Weights of a small transformer language model: 6181 steps.
MLP neurons of a small language model. Each row is named by its layer, matrix (gate and up: input weights) and neuron, and shows model dimensions 128-191. Each number is 128 + 32 x the weight over its row's rms, rounded and kept within 0 to 255. A neuron's up and down rows have the sign that makes its largest values positive.
A block is one neuron, or neurons of one layer that tend to fire together. After each block is what it responds to, as a language model described it from the Wikipedia text at the highest values.

L3.gate301 [203 176 137 124 124 129  86 147  98  98 153 134 179 116 133  91 127 121 129 132 129 162 192  65  79 156 143 106 101  86 138 141 141 172 125  51  83 125  99 104 114 125 108 165 113 220 134 147 124 122  54 137 142 135 105 139  70 184 182 135 155 144 151 150]
L3.up301 [163 146 104 130 134 125  78 158 119 113 176 122 166 122 151  79 189  89 151 130 126  95 214 131 133 151 156 135 173  92 112  95  95 164 155 111 147 173  96  99 146 132  92 113  91 123 125 144 141 147  56  94 129 161  81  97 115 145 156 157 149 133 125 125]
L3.gate307 [166 145 146 124 118 160 138 104 183  99 143 155 155 171 134 131 191 108  90 117 122 150 134 130 116 166 141 139 121  88 150 118  88 193 142  96 137 182 148 151 141 180 174 113  95 161 124 182 106  14  67 157 158 111 115 141 144 175 131 122 135 122 103 111]
L3.up307 [153 138  83 129 153 145  91 118  87 129 116 101 147  68 121  56 165 119 157 106  79 208 132  77 183 155 180  96 120 110  91 136 159 129 110 112  70 109 108  95 145 136 121  92 152 145  77 138 183 108 135 137 171 125  95  84  90 131 128 117 154 128  96 118]
L3.gate431 [182 150 166  81 107 152  91 147 136 109 104  94 153 114 115 121 181 125 166 148 123  83 165  80 157 126 187 140 140  77 114 140 134 132 199 146 102 158 176 168 164 120 106 129 126 146 126 107 122  49 127 106 140 142 150 192 129 112 155  78 136 129 154 105]
L3.up431 [ 97 141 125  84  96 132 113 101 143 171 167 145 184 140 161 122 172 121 119 127  72 113 140  88 112 142 192 106 111 109 106 109  39 129 145 135  73 178 164 106 123 144 155  86 206 136 105 151 127 135 109 125 144  75 161 116 160 127 127 144  84 132 122  87]
L3.gate449 [ 92 172  56 126 146 130 120 112 150 147 175 148 139 119 114 143 112  94 126 176  81 226 180 114 144 137  84 120 103  89 144 124 167 104 126 110 127 152  97  86 129 160 132 143 142 162 107 123 156 113  78 115  95 210 114  85 129 129 102 157 122 100 102 131]
L3.up449 [142 102 158 137 121 161  50 122 134 186 134 115 117 143  97  95 186 120 100 177  88 160 107  73 159 152 139 103 168 111 130 172 121 140 124 119 134 142 146 183 141 156 121 135 144  89 122 135 137  92 129  95 145  64 126 115 159 109  94 155 179 134 134 170]
L3.gate478 [153 176 157 138  98  90  47  98 203 114 179 105 133 153 116  86 117 129  99 166 115 116 147 108 149 185 128 146  91 108 153 145 119 187 107 122  80 163 192  55 159 141 133 153 126 163 132 170 171  77  60 143  94 133 185 118 125 147 172 159 157  81  93 111]
L3.up478 [119 123 126 132  82 121  84  99 147  89 133  78 112 137 169 109 135  90  91  73  85 126 130  70 150 151 129  82 168 121 115  78  62 157 112 179 137 110 154  98 213 122 148 150  62 146 119 177 177 112 135  92 105 134 115 121 148  84  91 196 163  88 103  76]
L3.gate489 [144 144  99 134 168  83 139 141 201 114 160 111 174 140 182 125 156 101 115 138 128 170 175 122 161 138 137 101  55 124 133  83 149 160 155 123  90 160 151 134 148  83 116 134 131 111  57 141 132  60  93  94 113 100 164 165 120 160 125 113 128 101 102 102]
L3.up489 [120 129 169 140 101 103 149 104 167 132 123 165 134 158 161  97 173 118 127 201 120 187 116  69 169 214 143 138 148 121 154 207 183 113 173 106 139 191 100 103 114 154 107 178  96 139  95 145 239  70  52 212 183 140 129 143 169 150 140 148 172 123 106  59]
L3.gate606 [133 181 110 201 168 143  61 103 160 121 176 146 151 109 127 203 103 135 102 132  83 170 158 151  81 152 116  56 103 128 150 158 151 117 112  84 110 183  80  88 166 175 191 100 149 182  68 139  90 110  49 113 101  96  86  79 146 137 139 106 193 122 122 154]
L3.up606 [140 131 160 188  83 119 106 134 132  75 167 184 190 113 113 136 175  75 157 109 154 141 130 116 107 174 135  70 135  82 141 153 126  94 140  53 159 148 110 151  86 166 118  95 139 176  63 108 120 157  72  85 157  98 120 131 110  91 159 130 185 142 134 132]
L3.gate700 [188 177 141 134 157 138  85 152 109  78 143 149 120 150  96 147 117 108 148 177 164 155 201 122 134 157 185 130 176 129 104 161 115 152 146  91 122  91 139 120 136 143 162  97  74 175  83 160 162  91 130  91 130 155  92 111 162 122 130  67 155 122  75 152]
L3.up700 [135 136 111 137 115 237 181 114 114  76 126 200 123 202  27 194 197 128  89  78 140 132 183 164 107 134 165  76 115 104 123  84 118 181 146 124 127 138 198 140 145 111  92  91  47 107 116 130 138 117 103 126  99 135 144 180 143 136  86  93 134 105 129 163]
Responds to: Word-internal fragments that continue a split word or number, above all "ain" in Spain, also Swain and remaining, plus digits inside table numbers such as 98|9.

L5.gate82 [175 182 112 143 105 126 115 134 200 138 172 153 131 118 117 117 114 127 104 132 205 130 139 171 114 169 121 208 137  99 164 118 129 140 206 100 110 112 162  80  98 145 157 125 182 189 119 153 168 119  98 137 136 143 153 140 150 144  92 133 146 117 106 123]
L5.up82 [110 124 101 166 115  99  61 156  62 107 191 112 133 101 138 148 130 165  80  80 129  72 163 155 120  97 151  98 112 128 134  75 106 110 182 176  71 135 133 176 115 139 128 154 184 107 128 117 117 138 126 147 162 125 103 107  70 135 110 171  95 135 133 111]
L5.gate196 [140 196 125 172 153 132 116 140 181 108 186 119 147 129 143 123 112 134 103 111 120  82 147 150 154 119 126 116 133 115 104  86 108 113 128  98 124 116 152 129 134 120 106 105 108 147  91 129 143 105  96 148 131 141 112  71 151 126 139 163 156 184 122 138]
L5.up196 [ 68 152 112 135 133 140 161 109 152 122  73 174 201 142  95 119 112 171  76 110 115 127  67 157 110 114  88 175 127 154 196  71 146 134 195  69  96  99 102 137 140 107 138 160 121 138 143 141 109 136 172 159 111 127 130 127 166 119  79 183 150 157 113 111]
L5.gate305 [119 160 187 113 155 144 140 190 159  72 138 110 128 129 124 153 124 193  96 159 170 130 126 141  89  92 130 162 147 168 174 175 107 153 110 153 143 159 179 117 134 115 108 108  77 185 139 128  81 143 110 150 111 131 202 152 181 155 143  93 131 154 124 148]
L5.up305 [103 131 169 158 129 128 136 142 158 112 127 110 143 102  49 115 121 141 127 193 138  92 171 163 135 142  90 163 139 107 128 170  95 160 128 127 126 111 101 144 137 150 123  88 150 137 111  73  61 173 131 136 105 179 138 135 134 151 116 183 113 113 154 143]
L5.gate378 [151 187 104 124 182 142 104 147 160 136 189 117 158 121 162  95 155 154 123  61 122 142 106 123 123  97 140 156 166 126 116 170 121 156 153  79  73 134 161 116  93 151 112  90 161 141 130 193 147 149 138  88  99 127 123  93 135 149 124 131 132 168  98  71]
L5.up378 [124 127 137 131 138 153 135 109 110 154 123 134 140 154 128 104 213 126 140  60  99 106  87 120 134  93  71 189 123 144 144 128 160 151 160 138  90 119 115 100  65 194  43 172 127 171 146 150 160 130 118 105 126 127 161  96 142  98  74 100 136 175 120  73]
L5.gate492 [109 149  83 114 157 133  86 125 158 158 111  90 126 171 173 154  49 105 157 148  82 118  88 188 128 134 124 176 150  91  98 152 157 133 118 148 128  93 107 112 199  96  96 113 169 140 105 122 168  63 138 100 133 178  94 105 187  95 156 207 150  90  98 136]
L5.up492 [145 152 168 159 153 161  52 163 116 125 155 131 155 120 161 120 122  34 143 120 127 109 105 172 128 146 156 122 180 189  71 128 148  83 167 122 153 113  99 150 101  96  74 119 152 196 106 124  94 125 109 139 102 179  67 129 135 143 133 125 127 122  67  91]
L5.gate522 [180 200 116 110 165 120 111 153 121  72 142 191 158 141 123 103 122 179 143 162 127 138 111  66 118 129 103  87 176 150 153 121 142 102 191  92  62 153 153 109 152 178 108 125  82 168  99 152 148 136 169  84 127 119 129 145 147 177 168 113 142 121 143 111]
L5.up522 [132 133 126 131 117 110 117  79 138 152 157 135 144 134 124 106  43 129 143 104 113 125 134  64 138 142 111 135 209 154 149  78 106  92 172 132  66 107 126 141  91 156  95 114 119 143  95 199 207 100 114 116 147 106 107 105  92  79 141 155 145 146 130  97]
L5.gate665 [213 195 113 123 144  95  95 158 105 133  95 145 115 144 155 158 104 131 190 129 117 134 146 117 123 127 101 205 161 135 126 101 161  98 199  70 100 107 184  64 114 186 135 117 114 176 105 135 147  53 139 156 126 133 140 124 154 154 151 105 123 197 109 132]
L5.up665 [172 130 124  95 131  86 149 135  30 151 149 124 215 153  86  79 141 146 143 145 161 126  84  77 105 126  87 144 126 161 198  96 128 112 164  42 159  92 162 133 143 101 150  99 117 118 103 148  83  90 133 131 109 113 162 175 151  83 116  96 127 162  95 122]
L5.gate668 [144 180 126 105 156 149 183 105 122 116 167 126 223 132  84 118 101 110 184 135 169 108  88  73 122 139 130 151 179 178 123 126  86 187 194  46 153 160 172  89 124 142 151 108 177 159 107  78 127 143  81 152 138 153 121 126 155 165 132 116  52 158 118 129]
L5.up668 [104 113 140 116 171 142 180 134 120 143 148 132 120 130 106 127 105 137 171 125 144  88 116  86 126  94 129 172 166 135 140 113  67 135 176 136  83 128 185 135 107 136 169  87 100 159 182  90 124 139 110  75 158 166 137 141 145 104 140 105  69 133  82 141]
Responds to: The token just after a word-initial capital letter in proper names, mostly the vowel a (S-aipan, C-aen, Odes-a) or the period of an initial (F., J. R. R.).

L3.gate150 [128 177 149 129 134 127 153 126 127 126 141  91 102 107 104 123 125 121 116  70 119  96 120  99 104  80 127 161 121 177 177  75  83 122 127  93 130 175 117  99 111 149 117 116 147 152 159 142  77 118 163  85 148 181 169 121 103 132 183 120  98 194  80 142]
L3.up150 [109 135  76 154 120 129 129 135  74 111 140  60 162 113 159 143 168 185 105 107  84  73 146  48 136 186 109 174 118 135  78 109 122 129 156 144 125 116 169 107 145 120 116 150 138 137 149 176 182 100 179 104 108 176 142 100 219 116 125 132 129 127 163 117]
L3.gate257 [178 192 178 165 156 153 141 157 124 159 161  81  68  87 100 147 118 153 121 126 111  81 158 149 161 124 114 148  93 169 143 121  76 134 166 147 145 141 165 112 139  75 122  79  87 122 169 127  87 113 188 121 139 138 187 126 180 107  99 104 143 149 122  88]
L3.up257 [132 145  96 109 106 120 197 119 106 120 121 101 171 172 147 118 184 157 131 110 126 143 105  97 150 164 116 114  92 106 131 137  91 167 159 130 138 221  82 132 158 160 174  90  70  61 103 167 129  85 165 122 128 124 162 123 143 119  96  78  99  79 128 141]
L3.gate258 [143 141 113 116 189 130 148 154  92 126  53 134 154 105 105 120 124 140 165  65  94 109  93  64 178 125 164 137 125 181 150 123 122 130 168 188 136  78 164 115 179 168 128 124  88  82 128 151 146  87 168 176 164  97 174 127 139  79  97  96 156 109 178  88]
L3.up258 [113 140 135 136  82  90 154 118 121 113 153 196 167 122 120 135 106 106 115 133 127 118 153  91 106 110  85  68 126 171  89 103 103  59 130 155 106 181 145  74 153 118  72  70 124  93 170 155 162 149 146  99 133 171  84 178 132 157 178 197 168 157 113 132]
L3.gate430 [119 150 166 160 111  77  30 142 121  97 193  74 155 137  89 102 108  89 149 170 121  93  87 106 158 119 149 120 182  95 154 105  63 161 159 104 177 113 138 120 131  77  86 114  65 119  76 125 171 128 186 149 123 157 110 143 144 181 173 173 142 160 117  99]
L3.up430 [ 92 110  93 122 167 154 147 110 142 133 107 176 152  83 161  99 105 172 196 122  32 110 116 121  90 108 133 133 138 182 180 151  78 143 145 150 132  61 140 115  94 177 169 118 130  82 118 105 152 119  96 102 142 172 124 106 103  93 155  70 144 159 129 125]
L3.gate485 [ 73 164 145 114 113 156 158 150 176 181 152 120 148 138 124  94  62 115 138  96 174 132 171 119 108 101 123 139 152 216 134  86 137 141 178 138 129 189 135 123 165 163 126  73 131  85 136 130 120 131  61 147  83 146 149 185 136 175 115 112 101 109  71 146]
L3.up485 [164 141 167  90 141 129 123 106 124 130 146 141 139 137 105 109 170 142 128  78 123 153 175  99 110 142 155  56 132 131 150  55 102 106 113 175 140  99 145 135 180 113 138 128 110 150 105 173 176 110 103 106 105 166 108 124 165  76 128  95 202 133 194 136]
L3.gate551 [110 159  90  94 135 134  41 156  80 112 174  83 156 119 118  96 159 107 146 116  85  90 133  80 147  50 156 157 173 202 136  61 138  96 192 110 120 103 168  85 185  80 101  68  95 161 123 125 151 132 123 113 155  90 127 125 196 148 154 107  96 160 189  68]
L3.up551 [ 82 113 127 172 183  86 180 127 157  82 153 187 132 170 150 127 134  77 105 114 217 153  94 177  84 100 143  92 108 142 123 152 138 138 111  88 188 187 117 135  90  80  78 180 120 117 100 131 145 141 108  86 147 138 155 113 167 181 137 179 132 168 105 107]
L3.gate607 [154 196 115  58 130  88 103 125 167  92 212  84 162 103 127 110 153  70 134 126  97 125 128 119 178 132 164 188 119 101 147 201 140 181 172 111  97 141 145  70 118 146 101 157  79 137 184 141 173  93 152 161 143 121 158 150 109 161 180 180 142 128  76 132]
L3.up607 [136 140 156  72 103 115 123 111  44 115 170 116 195 107 154 105  80 144 135  89 112  97 110  91  49 145 132 134 132 146 110 123  93  75 123 102 149 152  86 162 175 145 169  77  92 158  98 157 119 149 158 133 134 125 119 146 128 178 176 153 148 170 129 162]
L3.gate621 [193 174 142 147 167 119  87 155 193  94 169 140 184 118  93 119 159 111 204 135 132 110 134 115 130 155 196 137 111 142  72 170 117 154 169 124 113 163 120  86 137 193 104  74  68 153 135 143 114 109 147 152 105  92 145 148 114 208 186 145 171 111 108 112]
L3.up621 [155 116 162 151 108 100 126 104  96  84 159 206 105 135  80 141  98 138 157 184 204 124  79 155 164  88 120 139 228 161 123 135 124 111 128 108 127 133 123 145 114 105 134 126 127 105 137 145  77 118 138 116 182 103 163 186 145 154 112 125 138 120 106 137]
Responds to: Periods after a single capital initial in personal names (Patricio E., Sheila E., Z. Wei), plus second word pieces after a short opening fragment (Sw-ed-en, F-ed-eration, E-v-angelion).

L3.gate159 [162 189 114 162 128 157  47  80 120 159 201 135 126 146  85 126 141 148 147 183 124 138 136  90 154 146 121 161 165 136 115 150  84 122 133  86 124 137 127  99  86 142 151 186 183 112 119 179 174  76 129 136 117 123  66 154 129 148 139 135  96 118  93 168]
L3.up159 [133 133 121 116 112 190  71 121 115 141 152 111 134 136 146 111 193 126 140 150 118 162 118 174 149 166 114 127 156 143  38 123  92 127 156 144 160 128 134 148  86 110 132 172 159  80 140 172 133 101 139 113  83  67  91 124  96 113 103 158  76 162 125 161]
L3.gate260 [195 159 118  83 137 104 132 105 173  98 210 133  95 140  91 109 114 107 111 188 167 113 171 109 119 141 201 234 118 131  75 169  99 160 117  87 107 137 167 117 133 177 104 111 154 155 131 120 204 138 138 138 109  81 107  93 118 149 141 192 156 121  79 126]
L3.up260 [107 130  74 168 114  74  74 153 114  49 168  95 156 116 130 131 143  96 133 137 104  89 131 127 176 111  96 129  92 125 130 162  84 126 133 121 112 142 172  85 174 104  77 133 152  97 110 158 127 132 141  94 147 184  91 132 105 106 152 168 105 143 119  92]
L3.gate261 [153 153 137 153 128 188  84 178 155 148 140  52 158 155 111 113 161 137 185 170 123 126 105  81 126 148 145 176  90 180 156 137 145 139 105  89 119 175 193  56 133 151 104 124 119 116  77 143 126 104  95 123 136  48 107 172 104 142 118 120 191 129  62 149]
L3.up261 [141 129 121 142 123 154 124 102 121 159 172  77 171  94 197 174 101 189 159 164  99  77 127 122 132 120  84  97 141 180  98 117 111  90 129 120 130 158 113 135  99  62 131 150 101  74 159 123 112 199 126 106 128 169 103 163 138 101 115 138 138 195 133 165]
L3.gate338 [159 172 139 140 138 124 112 140 140 128 166 144 140 142 121 112 115  94 172 141 122 143 125 175 134  88 184 149 161 117 155 110  97 132 181  37 127 126 135  88  82 169 117 131 118 211  33 198 136 139  78  68  70 118  85  89  91 172 158 150 147 114 135  70]
L3.up338 [193 133 154 136  71 161 126 129  83  89 133 117  87 102 142 182 127 102 170 182 179 143 124 138 165 169 134 165 146 166 113 172 160 115 159 123 130  97 148 119  74 118  76 169 100 114 134 180  96 160  87 134 171 153  84  85 121 120 175 113 179 160 142 180]
L3.gate367 [171 177 115 177 113 146 132 153 160 111 161  90 183 103 184  98 129  76 147 127 115 139 145 124 120 143 174 202 117 128 100 155 163 102 115 119 108 143 135 149 107 163 147 140 105 160  38 123 190 147 105 141  92 113 124 145 106 183 181 125 154 175 103 107]
L3.up367 [139  84 128 168  83 157 140 140 108 117 149  99 192  81 166 106 142  88 146 108  85  98 144 151 142 126 157 150 113 120  97 117 156  69 111 166 132 116 103 176  98 216 134 126 122 183 105 123 217 140 135 122 135  90 134 111  67 142 174 144 181 145  72 105]
L3.gate428 [141 161 206 127 120  72 143 113 180 205 210 130 134  91 101  95  69 134 159 142 172  82 113 141 133 134 138 156 124 144 130 139 114 162 126 101  91 139  83  99  94 123 103 121 110 133 142 107 104 139  95 151 141 125 144  74 166 162 125 185 120 157  99 167]
L3.up428 [127 143 172  96 128  89 153 174  91 159  79  79 126  94 107  84  68 166 163 163  78 168  96 136  90 162 171 144 130 154 168 126 155 162 131 145 165 109 112 107 134 100 128 173  94  96 159 144 149  99  49 145 151 128 172 129  52 122 164 104 115 140 143 146]
L3.gate468 [141 148 160 107 162  56  86 131 156 175 195  99 128 144 142  94 124 135 125 186 125 134 102 149 154 135 159 160 147 112 125 153 110 183 168 135 120  98 113 102 127 196  93 142 123 139  59 174 120 138 115 148 137 100 105  71 112 198 116 138 166 140 144 173]
L3.up468 [136 149  97  94  81 132 105 146 146 179 148 132  41 138 165 159  89 115 160 146 101 186 130 121 181 144 136 114 121 116  52 188 142  84 160 159 111 141 180 143  98 146 142 128 130  75 152 107  80 139 107 103 155  99 140 128 141  89 137 151 140 154 141 157]
L3.gate603 [171 120 120 107 158  89 156 173  96 126 150 122  73  59 108  81  80 129  84 156 144 188  91  98 221 127 137 165 103 131 131 168 177 114 112 114 114 113 150 108 121 163  79 136 166 145 105 126 150  95  99 104 147 138 160 179 119  86  99 163 179 139  67 144]
L3.up603 [ 73 144  51  88  74 143  71 133 143  47 118 120 148 131 119 160 148 130 162 122 133 145 147 125  98 163 128 130 190  93 190 178 158 153 175 134 143 135 125 126 124 131 127 122 109 141  69 182 130 120  79 137 176 169  78 117 110 146 174 145 149 101 144 153]
Responds to: Second word piece of a word split after its first letter, mostly m or M, as in M-y, m-ysterious, M-eaning, m-osque, W-edding.

L6.gate605 [121 204  78 161 121 168  89 129 118 153 140 138  86 158 163 116 126 135 147 104 102  89 131  91  96 135  91 170 112  85 148 116  90  62 193 105 104 140 116 129 135 117 151 125 152 119 121 108  86 147 124  95 100 156 187 106  91 134 116 142 120 153 168 152]
L6.up605 [151 112 141 157  87  92 121  72 162 116 164  72 138 138 149  74 109 115 133 116 106 133  93 126 129 107 143 147  97  96 129 192 195  99 148 122 179 121  82  87  80 110  99 146 168 163 121  69 185 101  99 154 114 151 115 182 123 145 203  83  85 153 153 148]
Responds to: Word-internal pieces after an unusual token split, strongest on the middle "s" of issue/issued (is-s-ue), also O-t-to, Pro-t-ocol, Mo-le-cular.

L5.gate112 [169 143 119 139 114 119 139 148 179 129 179 130 178 111 166 134  86 122 148 120 131  97 194 107 223 149 118 102 159  94 167 101 179 180 140  89 128 175 143 129 115  94  94 102 159 167  35  94 169 105 105 112 153 157 132 151 113 183  99 175 131 154 101 130]
L5.up112 [110 119 111  84 147 111 147 166 101 141  96 119 121  87 186 145 113 131 136 104 154 111  97  70 141  96 139 189  96 142 112  84 190 170 134 114 146 137 130  87  71 174 178 169  75 152 141 125 166 147 144 139 120 122  89 167 102 150 135 133 111 108 176 158]
L5.gate141 [147 132 107 136 117  93 110 177 177 191 188  90 160  73 146  97 174 139 187 171 146 102  89  99 140 104  89 148 108  98 139 145 124 130 139  97 183 144 148 159 126 121 212  60 164 162  51  61 141  93 128 140  92 164  89 129 167 138 149 127 168 134 115 191]
L5.up141 [152 153  85 111 104 155  88  43 132 113  90 169 149 185 145 169 120 129 118 130 148 112 173  95 135 161  90 111 141 112 199  90 153 115 110  89 134 150 122 165 104 165 106 189 157 119  90 136 123 164  71 141 125 109  75 116 106 117 127 142 165  97 146 122]
L5.gate201 [130 165 161  34 143 169  84 158 123 148 195 113 157 123 147 154  99  89 171 147 106  55 156 134 183  90 153 115 139 125 138 142 155 138 185 102  87 140 147 166  87  72 127 169 156 129 109 100 123 148  27 111 119  71 166 152 147 173 163 144  65 134 117 153]
L5.up201 [127 110  80  75 158  90 120 119 153 144 205 139 131  87 127 119 100  50 213 136 155  77 113  96 147  60  97 160 127 122 114 123 123 206 120  97  94  74 127 170  74 140 159  87 158 172 113 124 154 130 118 141 196 135  45  98  47 132 164 127 109  93 131 125]
L5.gate311 [142 133 147 126 161 150 136 112 116 160  82 139 139 137  81 135  90 124 163 104 142 120 140 139  68 145 190 126 119 132  83 123  76  86 130  89  76 183 174 145 155 174 105 157 115 171  11 113 122 110  92 109  78 150 137 130 160 167 143 136 186 147 233 172]
L5.up311 [122 126 125 195 118 177 142  92 104 142 134 184 134  76 120 171 161 164  75  74 142 140 138 119 113 172 175  82 111  44 154  97 115 136  85 109 123 188 118 166 119 150 149 122  53 115 106 103 102  99 102  96 151 115 188  74 164 141 123 120 128 104 112 126]
L5.gate335 [144 165 156  61 202 124 140 136 111 131 127 201 159 117 102  75 127 119 139 142 222 108 135 140 156 143 158 108  87 142  92 170 142 137 159  66 159 184  92 148 106 160 123 124 192 152  90  70 120 154 128  98  77 122 102 118 107 134 106 122 139  81  80 168]
L5.up335 [116 125 124 179 107  99 155 146 176  95 107 178  67  47 157 147 120  64 189 103 143  73 104 175  64 147 112 144 161 133 132 106 115 115 107 111 135 120 137 140  69 111 122  95 101 124 141 170 168 111 117 100 115 157 177 124 134 111 141 135 107 116 118 171]
L5.gate402 [126 180 133  94 183 119 159 219 175 115 142 166  97 133 142 153 152 119  92 123 141 161  97 107 115 103 133 117  74 108 148 142 100 134 104  86  90 200 155 186  73  75 127 143  86 100 110 118 117 113 119 115 135  93 128 151 115 143 137 105  42  99 174 134]
L5.up402 [104 120 193  86 117 117 151  98 162 152  75 191 186 181 165 148 127 159 177 159 108 112 145  67 189 118  94  92 139 134  86  94 117 110 111 109 101 199 114 120  86 208 151 123 158 106 104  76  72 143 116 119 124 148 191 144 123 139 146 163 104  90 122 189]
L5.gate523 [158 184 157 113 117 162 109 108 175 144 100 156 139 102 183 101  71 133 129 108 194 115 151 124 167  77 186 105 168 162 139 109 120  67 192  96 113 103 126 116 104 112 123  98 165 204  36 113  75  79  87 103 146 115 137 113 130  96 110 118 131 114 157 141]
L5.up523 [123  93 107 104 129 122  91 168 138 156 164 177 125 114 131 116 184  87 186 166 111  97 124 176 165  61 113 117  31 119 149 169 100 125 200 107 122 142 141 141  58 128 137  79 130 121  91 130 138 160 165  81  92 146  61 157  90 140 106 134 112  84 130  84]
L5.gate635 [112 155 122 165 102 163 175  97 111 127 153 163 124  62 120 154 161  74 155  68 160 131 133 139 137  93 121 140  90 165 207 165 120 158 116 111 105 131 185  96 112  96 179  54 153 166  86 125 127 113  78  87 140 147  98 101  93 162 129 176 159 105  82 142]
L5.up635 [147 130  90 120 123 129 159 127 175 116 119 158 104 165 182 151 183 123 153 136 151  72  91 164 170 113 133  84 152  96  95 121 129  83 161 115  78  90 178 144  97 134 110  89 149 173 161  58 145 123 137  81 163  81 112 139 122 168  83 134 176 182  83 164]
Responds to: Second word-piece right after an initial "m"/"M" or "w"/"W" fragment, completing words like W-omen, m-otor, M-ary, m-other, m-elodic.

L6.gate113 [200 152 168 118 150 101 123 147 125 128 139  88 117 134 192 125 131 118 162 156 117 103 103 124 215 149 157 132 143 156 129 136  50 101 157  96 111 155 141 150 135  62 130  86  77 156 101 102  99 143 116 139 148  94  81 144 143 121 203  92 150 107  91 119]
L6.up113 [153 130 133 133 164 118  89  63 110 136 131 118  59 135 121 111 121 131  92  91 138  98  94 126 170  80  42 128 160 126 158  99 119 157 101 114  84 137 188 109 113 169  80 203  92 160 111 145 207 138  85 110 142  93 139  88 145 151 128  46 206 110 118 163]
Responds to: The second piece of a word split after its first consonant, especially after m, M, B or sw, as in m-em-ory, m-om-ents, sw-im, B-rew-ers.

L6.gate89 [ 90 174 154 102 120 142 111 179 149 149 152 110 117 135 149  90 131 151  86 171  85 107 165  99 125  81 111 108 160 123 116 134  74 178 162 134 140 143 190 108 105 109 125 195 142 160 131 111 137  88 115 139 181 114 153 146 162 120 167 126 170 105 155 103]
L6.up89 [138 133 161 123 115 153 111 112  78 115  90 144 159 146 112 101 107 122 121  73 142 113 123  95 172  85 103 114 161  90 125 105 131 165  89  98  62 108 149  89 157 117 127 175 153 161  99 100 142 188 117 145 158 121 152 109 125 134 184  84 127 101  81 117]
Responds to: Word-piece or digit continuing a short first piece of a word or number, often in tables, e.g. V|ill|age, d|om|estic, 6|0.